python train.py --num_hidden_layers=23 --hidden_size=320 --num_attention_heads=5 --num_key_value_heads=5 --head_dim=64 --intermediate_size=1280 --vocab_size=4096 --hidden_act="gelu" --norm="layernorm" --norm_place="pre" --norm_eps=1e-06 --positions="rope" --rope_theta=10000.0 --rope_fraction=0.25 --qk_norm=true --attn_scale=0.125 --bias="all" --tie_word_embeddings=false --parallel_block=true --init="normal" --init_std_qkv=0.0477 --init_std_o=0.00703 --init_std_up=0.0477 --init_std_down=0.00703 --optimizer="muon" --learning_rate=0.0115 --lr_mult_down=3.0 --beta1=0.95 --lr_head=0.00539 --warmup_steps=130 --schedule="wsd" --decay_fraction=0.729 --decay_shape="sqrt" --final_lr_fraction=0.1 --batch_tokens=[65536, 131072, 262144, 524288] --max_seq_len=1024 --doc_mask=true --train_tokens=425200000 --max_steps=1692 --dataset="wikipedia_en"
MLP neurons of a small language model. Each row is named by its layer, matrix (down: output weights) and neuron, and shows model dimensions 160-319. Each number is 500 + 25 x the weight over its row's rms, rounded and kept within 0 to 999. Numbers have three digits each.
A block is one neuron, or neurons of one layer that tend to fire together. Before each block is what it responds to, as a language model described it from the Wikipedia text at the highest values.

Line and sentence endings
L9.down22:477511521513484488508485516506516514544505491472538520478535468537494501542498523478495475483526498502520530527473508483507507502514519499557458507487488491494476495507468497518482494484477516496510475507497508507494501514466454487477493547499554469488503516488556501462495491514458517500504537528460498480502533520444463495484438506506517487489535500453471521513465493468487500501497484514509444560493513518497494538502485493484488484519483508512488528503477517459462542511544479
L9.down43:516490493470518511503555480479501491519504512532444532440513518532513456493524509492489507508542475524509524504492522494520491524518499501496483521527487531501490466467481518497500483493465493484520500468511482514487540503498476515500514502478453497516492521524497499485471450535516465495517475553538502500533497507479533501537511538522512482496534491480501538539476479472499511506481502458531518518451444526480476481486517477554494497467452526536486516507502478485483475462507537
L9.down114:510505494500499496487511486479497440524511514491497501536475527523516525490504496479490532505507509515522513482468513476487512505475486481509461510523472492465475506502513474544518522448473527525489544506507501503532532531526500499457486482513487515488512538522477484494507526537517521478488511491491490539500540454496497510477432516532491510464513508492512496495456491479511529498457487538473521503532462483517534481495493523528511495501516518483471512541474517523423493505498503
L9.down450:494509480502510535500501500482472477537509542469496481514507477527490478459519488493535502496498498507484470456527548483483486491524508501465507551483485485485476535549468505508470485478527492497483529524543544524522534508508485522484521466493463500510500522532526495565497466529464524520489509549507500526492475495519515529548493491539440474545498474521526574489491492485476457524511473460542509501502479522487504515505469499503509487517477514504485487474510518506478465473478507
L9.down506:484484440523517503518523536502577514532519528488496516445521469486496482502527519501439521473529512495510494507516508501490443509502482529555517573512486535499473521504473524524499534469504513546550518484499500467540522500515470487464487498520515458471493507534475488515478502512472476522478490481514516526490568509490479468492499510482523521522501546512493501493512482522477481476520538466493535506507516491525520520486487481509486496537488493503468487500491480486514540516466522
L9.down626:486514506451470503530543513487502523528494491506480533468521483530486473499467506487507472482509500501523539507482528512521492533517517494549480518529483521486467472507482460470482472505495492494502527469513494502501542521484505433520526542469498504472501469486478516499500503524480494488503504495504459518479500504475490501497515523501574502497508500495531524472490533485522508508517518485500464502455521529457509523475507480508504531479502525506469503504515511469496520477523474
L9.down773:520482507451510532464502456500526483505520461541504490476486465497514524489523506486505478457504482486544460493488487486538491522480490499482517502488524492513530489488542484513462526494457476490496473519491494503496510504501489494536518524515484508471497520509475478492516462486505465510541489522460489491512483520453507446522513497530564504491533496529512538509488480472530550500552514475498514500474523491500513507488484492494506490518529529462481574578502522469517480511525487
L9.down956:503489480472552450478520522501527483526474513505521501545492488510495515519503503508467517467519480503489512478490453488521524475507555485510511482467459493472459531504493485480513507508472474497508537504482483514529487477504464462480503468525525504501475558521479535504486532477487475470524510492463512504519528497487507476490476528498542526530500503473522496535535527499493495537469491464467493522519445467492498559500495487462563483468536525506470500507516508488522509482519469

Line break after completed line
L3.down986:487502497496509513499514498525507508519483473507479505490532515525499518459477456495545490540517557447545528560472481509499467536517498489504492514528497516515482452523496471545457481476450509514473475484499495471490518515443472479550528533495549523501458482487484514481477483476515545494513526534448496520493548471478468501501503461505560500514508488465500525496469534491505492513484542524541470494499494504467498514523498485501499478505462477497457500479501521458521510516489526

Line break after row or paragraph
L5.down472:557542470505527530516521465489498489480480528515506537491442498502498472497485558492446521519511540528486508483487514511502491531515495499502490544489492508493497525490482475478518556514458491481481512586480534536462502495470466496432541518531499481487467527455501477468484505499493518506463470479498483509513525519451507538464473532478496484559486489499505524449497503557493509486558511509518474531512485501481478528508436473475485478511495509532474514507539523487483536513516467
L5.down483:485558496551490494499525493485532491508546497476503526495484492516502501502484466493472526496521500507481494504475476484477524575483498476545532535501476511440484525509488456510512532473506511509457489488501492498491549520504495438483521482523471518510527531516461486518516517520498469473516528543479527494519540496538494490535475483457457506489492487464502523501469549477517503475493496503406506531512498494485587480487520489510503497556479505485481500481499532475503492456481551
L5.down515:491529491465468474516495522502502496521510490508472493536483581460515480474515515465525536519477485510485514459515489437539473521490509536507506525501511497489454511506549475511519504495488535512457501534479523469529489493491495502477490504488485556502550487533486486471491525536505431497519502491517471543506491497524486528463450530522492488537504501503497489491530538524490499493502521509533508502511516461520534476511504495500463518504476523513522485518491512487489496500485492
L5.down660:512526519469457474530513518471499488527488493463540548499549481538530493492500498522502508508527505480515499521489507526478500492488553520574515531501473499493464500509499475477524485492509517540450478514513489487484521543504499458480532453496521486501542506491516505505515486503496497495486484527461522486545522503493500479482469555471485504538497522472501514477534501483508449490484479494440442565503465512509521472530512509484489569517502488487470511527499504456484470454520519
L5.down748:505511486494488526517505464518505545514523477528482538487511493522466494482477502502513508495521563493515497506504510510539511507510546483529502520493492480514484510539511496547473473521478476517498504500481521496529518517491527485516536498510500485517482531490543529489474472501451511466508530494490503504512531493489528471511506434474513478521532499468515485463474499494489480492481504502497471507464510498483530523437499493494470474498508493509470531527515448524508493487483492
L5.down1087:515487500486501462480554496477498488536504496507467482488515551539487516505491501480508483450524509492498512502493515512480502499537530482481468502558500491494483511495461475506460473449445487512491495514481494503454510524476472483507498537510490503444465492473466516477499458484479543493524483482504490480525548486419469473519488529517529512490516472457494539532472513489490569486517503524496514536516483533475506497512504500446482504499477513483492488516494494486471529506518511
L5.down1194:489487456474453534447506456518485519522508488523546511436486536519497471515464487514529558505521475527493544542496504488519483529541525504479479493471531499465483507469465477472494494495472512522492477510529471521518474505491478501496472539519528510456505448554525531515465516492468504523485521491480486520478526526477486487523473501493515517482524497490489488497457467506468535465495507501494408499468503484509490570512529517513507527475516478475458482496499490476511546462524497
L5.down1243:486493466505492500486465526548479501523502494460531502488517492498506516491483534495496507471557497500501481501533509513535503463444498477491476524527504482478464479529511510530527511438459519511464511519462524519500528519520469478487478513481526503497536477533495479491529473500466537489515512495496508515467526492479514464462495526515492466532519464495486504498448505485494527481477485519466485534534500519498563492516503453465488536515496527480457499509478519509502522501491506

Word-completing suffix pieces
L3.down1027:492521452547488521490597477556531504492504485505477504537512533491498472447472480491515506525491486530493528516477527498551495489494520511501486486510541501470512520486524524493537512537508474509470504479500524519465491502513496521497500480513450512538495510478460514471506487488473517498469508529508493481517466500471494568518526497483468490502492497500514495549515500505480529508506508498507456537490497523456586484458521516516460527471471514497486521519510511473526499486505481

Word-final suffix pieces
L5.down88:478480475494497498523499480491448510481536499471489531524458481471488514494498477481532496483545495485520486477494517491479499450533555481492473478542516505481471504505518516505516523513467423473495506500511485482514498504549522496493521456525486511536513477524501548513484476478539466473478521465535504536503476515497499518509508533466495517492528479543504498523504528508536478477505453541519480491527526493505523524487547482502470478434502480499535510482494488531502516524504508
L5.down254:464492474530551456505480480538488508484487510425522499495506507514519460470498458506503482496569452504508539531510475509545476500520537513533507507489488546453468464527514537490500488509479496504494543503519456489479508493507480527511492504520529517498482500492501504503522487502448512506503503505501525458515489473492501516497472538529512518526517483549454472545561480515481482541489517497485540465474492531471509515507509472472516516500492538476517508510482555520499477537465466
L5.down260:460490508480483498495488511495533534497475524498494486510474524523528476521461449469515503553495532506503516474483497494504505549481508459497480516496483532503529530488511491511529502516476480498512552513477509469504495469539500489532508489489512510542499496489523509576522537527468494546508495477481535502506503497499457506509470519474469531470480515517489528495518518511511533505488480485525504527494480484499508501493529496481527489506536478516509456481507489485487507514471500
L5.down688:478507443524474480498482520491502481483522509496486462482497499474497466480514542533489470484472437515484487530462530523509499501468515467500500488514523496516531481472502489524504493517520495475461508516491447545525455476493525482511500503513482524448463524493496500533547515500452499492493509511413477508533464510531508471533504489469493461492525468478494481500560498531453492514525499536507498511503469498466470529499508498525512531508438500475501494538524451522489456456499515
L5.down799:506491509504500513528515506506457497499521473484472505528484485484518495477475486535494510486515530480539551547458487482501496497467532516506472468476502480539486516486534511470451477520513489518515514522522493561466490500527536519489587530499483505557499496452452556547487448483480484531488473535475491509488481492486500518517526520469500479537506463507468481483470506523456500535525494523502497498484556471493480478491481483499497520481500520538498533547521483533483518484513530
L5.down807:503452521487468492489495478531522525508496550463502528496461499453513542488455445480498555502488509487490489471476508467553503517497511493523477504554464544508516500474511498482445488481536518551496515503552504508472505497515525448474462534463458535514509503500501500548473498490484503510510515541486465473476466480497491490501518465506473494556507472470466500502508474500498483476524488499436519467463505499513555526468495517570529504525474487515507482506569505512531506513498491
L5.down854:514518512489478516484485517531470513505502555495509520502533472479481492516503457534508529499509509491499503458487509511461493497520472516496495525497492470528495487490494484532497515470509532486539485499530494504505468533511497496426502522535523505490520508482472516506457532488468494469516483507483578496499487491487478473474513510502472515504557539471530487514531543467524487494494494498514502459502481490490512485469448488507510503527457506484501479499520503551496499488544498
L5.down1071:513495471491516522509496485492493497549504475514542454481488508447486496512529495473516496535516471507469517505461512520495508537532520503519491496514478507451544488517533507510471453496517485457493514481500450462518481480504492503499568521486516495499498502455513536488498478508559507506474506467473473474497510501480480509458492441495519442521530482479514530515486537491522538523525494531491530566503525503504493486508515492507483489510509553493498484484499522477488493484463476

Mid-word vowel pieces
L9.down246:464528483495500529493516500476527467509487486552480523496483510506469454465499550523570502499519506465483516507483539505484490463525528513476530518475502511495483474529481526491463506522487482527492490491500494500497506465512501517536511522535535531461516480504424456503543500504534529496465529532526430522542515477506452478513498487512495507480484478500496465516507488488503530469510497534500466499502482503493489528510513490526515515511496489485586510489454452543495521481451469
L9.down277:486528481468505514539482493493497488488472487501486474464484494502490523459488473455538503484509529466473507504512499499501496496472516523507528504488515495449502515542465503552488469524493468483491519512447545452499518491549490511519519482477480489507463496582480495530503480531462490482552555477482521505470499520502490486522506478513495508491500526538473503515483420494459497496504481518505523498488532510528526451536540461509483487476468538530505459512495484504508493470486568
L9.down483:524529493467506497533494478517491532477551499477519519484490538501520490536481468495498489513500524490461499499519514479490515462530514490538519484519475518524505540517488546471515508505471493456484478499504499548499481525513474492483499484472468487510539482511505479559507515493517503500472520504524496477485520506466491527544471513519470511515511510517552447509447444528489455477529511463503484482501433478497471483497507496468534492494472465489525532477511497523505478498501472
L9.down715:497499489482510524465500495514505454526524482539487468461497541484505504522535543526501491549428502500501534477522497500487470535493467495474494538531521485480512492502550484490472489511524502493495441518486533475537482491470525560542498465529493544517489499516521479508496519508472490494463513490495511532476512466473487514468482502488518497556476528505520490443493509518470516467495446495515488465515513474492552479467474508478492507510481535540511475464536540507480478506531504
L9.down727:503540490512510466519507456483515482530502520487494486495514537501482495485515458491503547562477519497472438543495488483493469526469506516527546494522523499457514501487521552508520536488512509526487509488489529514568481492484499500475458478494511511517506502490479486480481497497548496480480533509536510492493469509541474561496500551466503461492518497523525497447543492537448475470477465470494475492505538481485481490519493482491462505487508525509503500519500563499470498488478485
L9.down774:501494499501466517514448522503492487545531502506497490476508492494533529473482497530475515542474501484526532499530487476507485507468487532477550498492484486521501542502473527542500509470500476470494487468507488473497469532510484451494491477486491487453479465494541443480535497500524536467531515507526506501511469474526505516427544466460494495491487529461465520517492503464485544474497498494519518531480499517528529530466479489473502501519476480518466531483456473503485481557477469
L9.down993:497547523512522485475502466474508506467482470507507525458506483505507495490444509516506481538513517509513496522510518496517472516480500467478519523494522493497482466492543484523519486513484491484493480488508487517520536455541528435508486466491477459536534519501518513512516459525503454488477513557465514440467501513513575519517533553515522490494485515486453507485482486534441507480474465479534506516504499482511511489508509570481495492528450526524511498487518503508487465509487487
L9.down1194:507477505483497537498510502491481497472495447564468505494447465500526489517464498536508537510487554505480488525503500467510532510503498480511478502513551511528496500524493520505450522508491504515482514443475480554558507487434502496514504478507507530522498493514482507475509472511505426454500454558477528489507497489466502495507470442446485514533510477474562436529474474532488479502490505506518492472458511502494488516495519520528489508519560484515541484517532520495491501525509485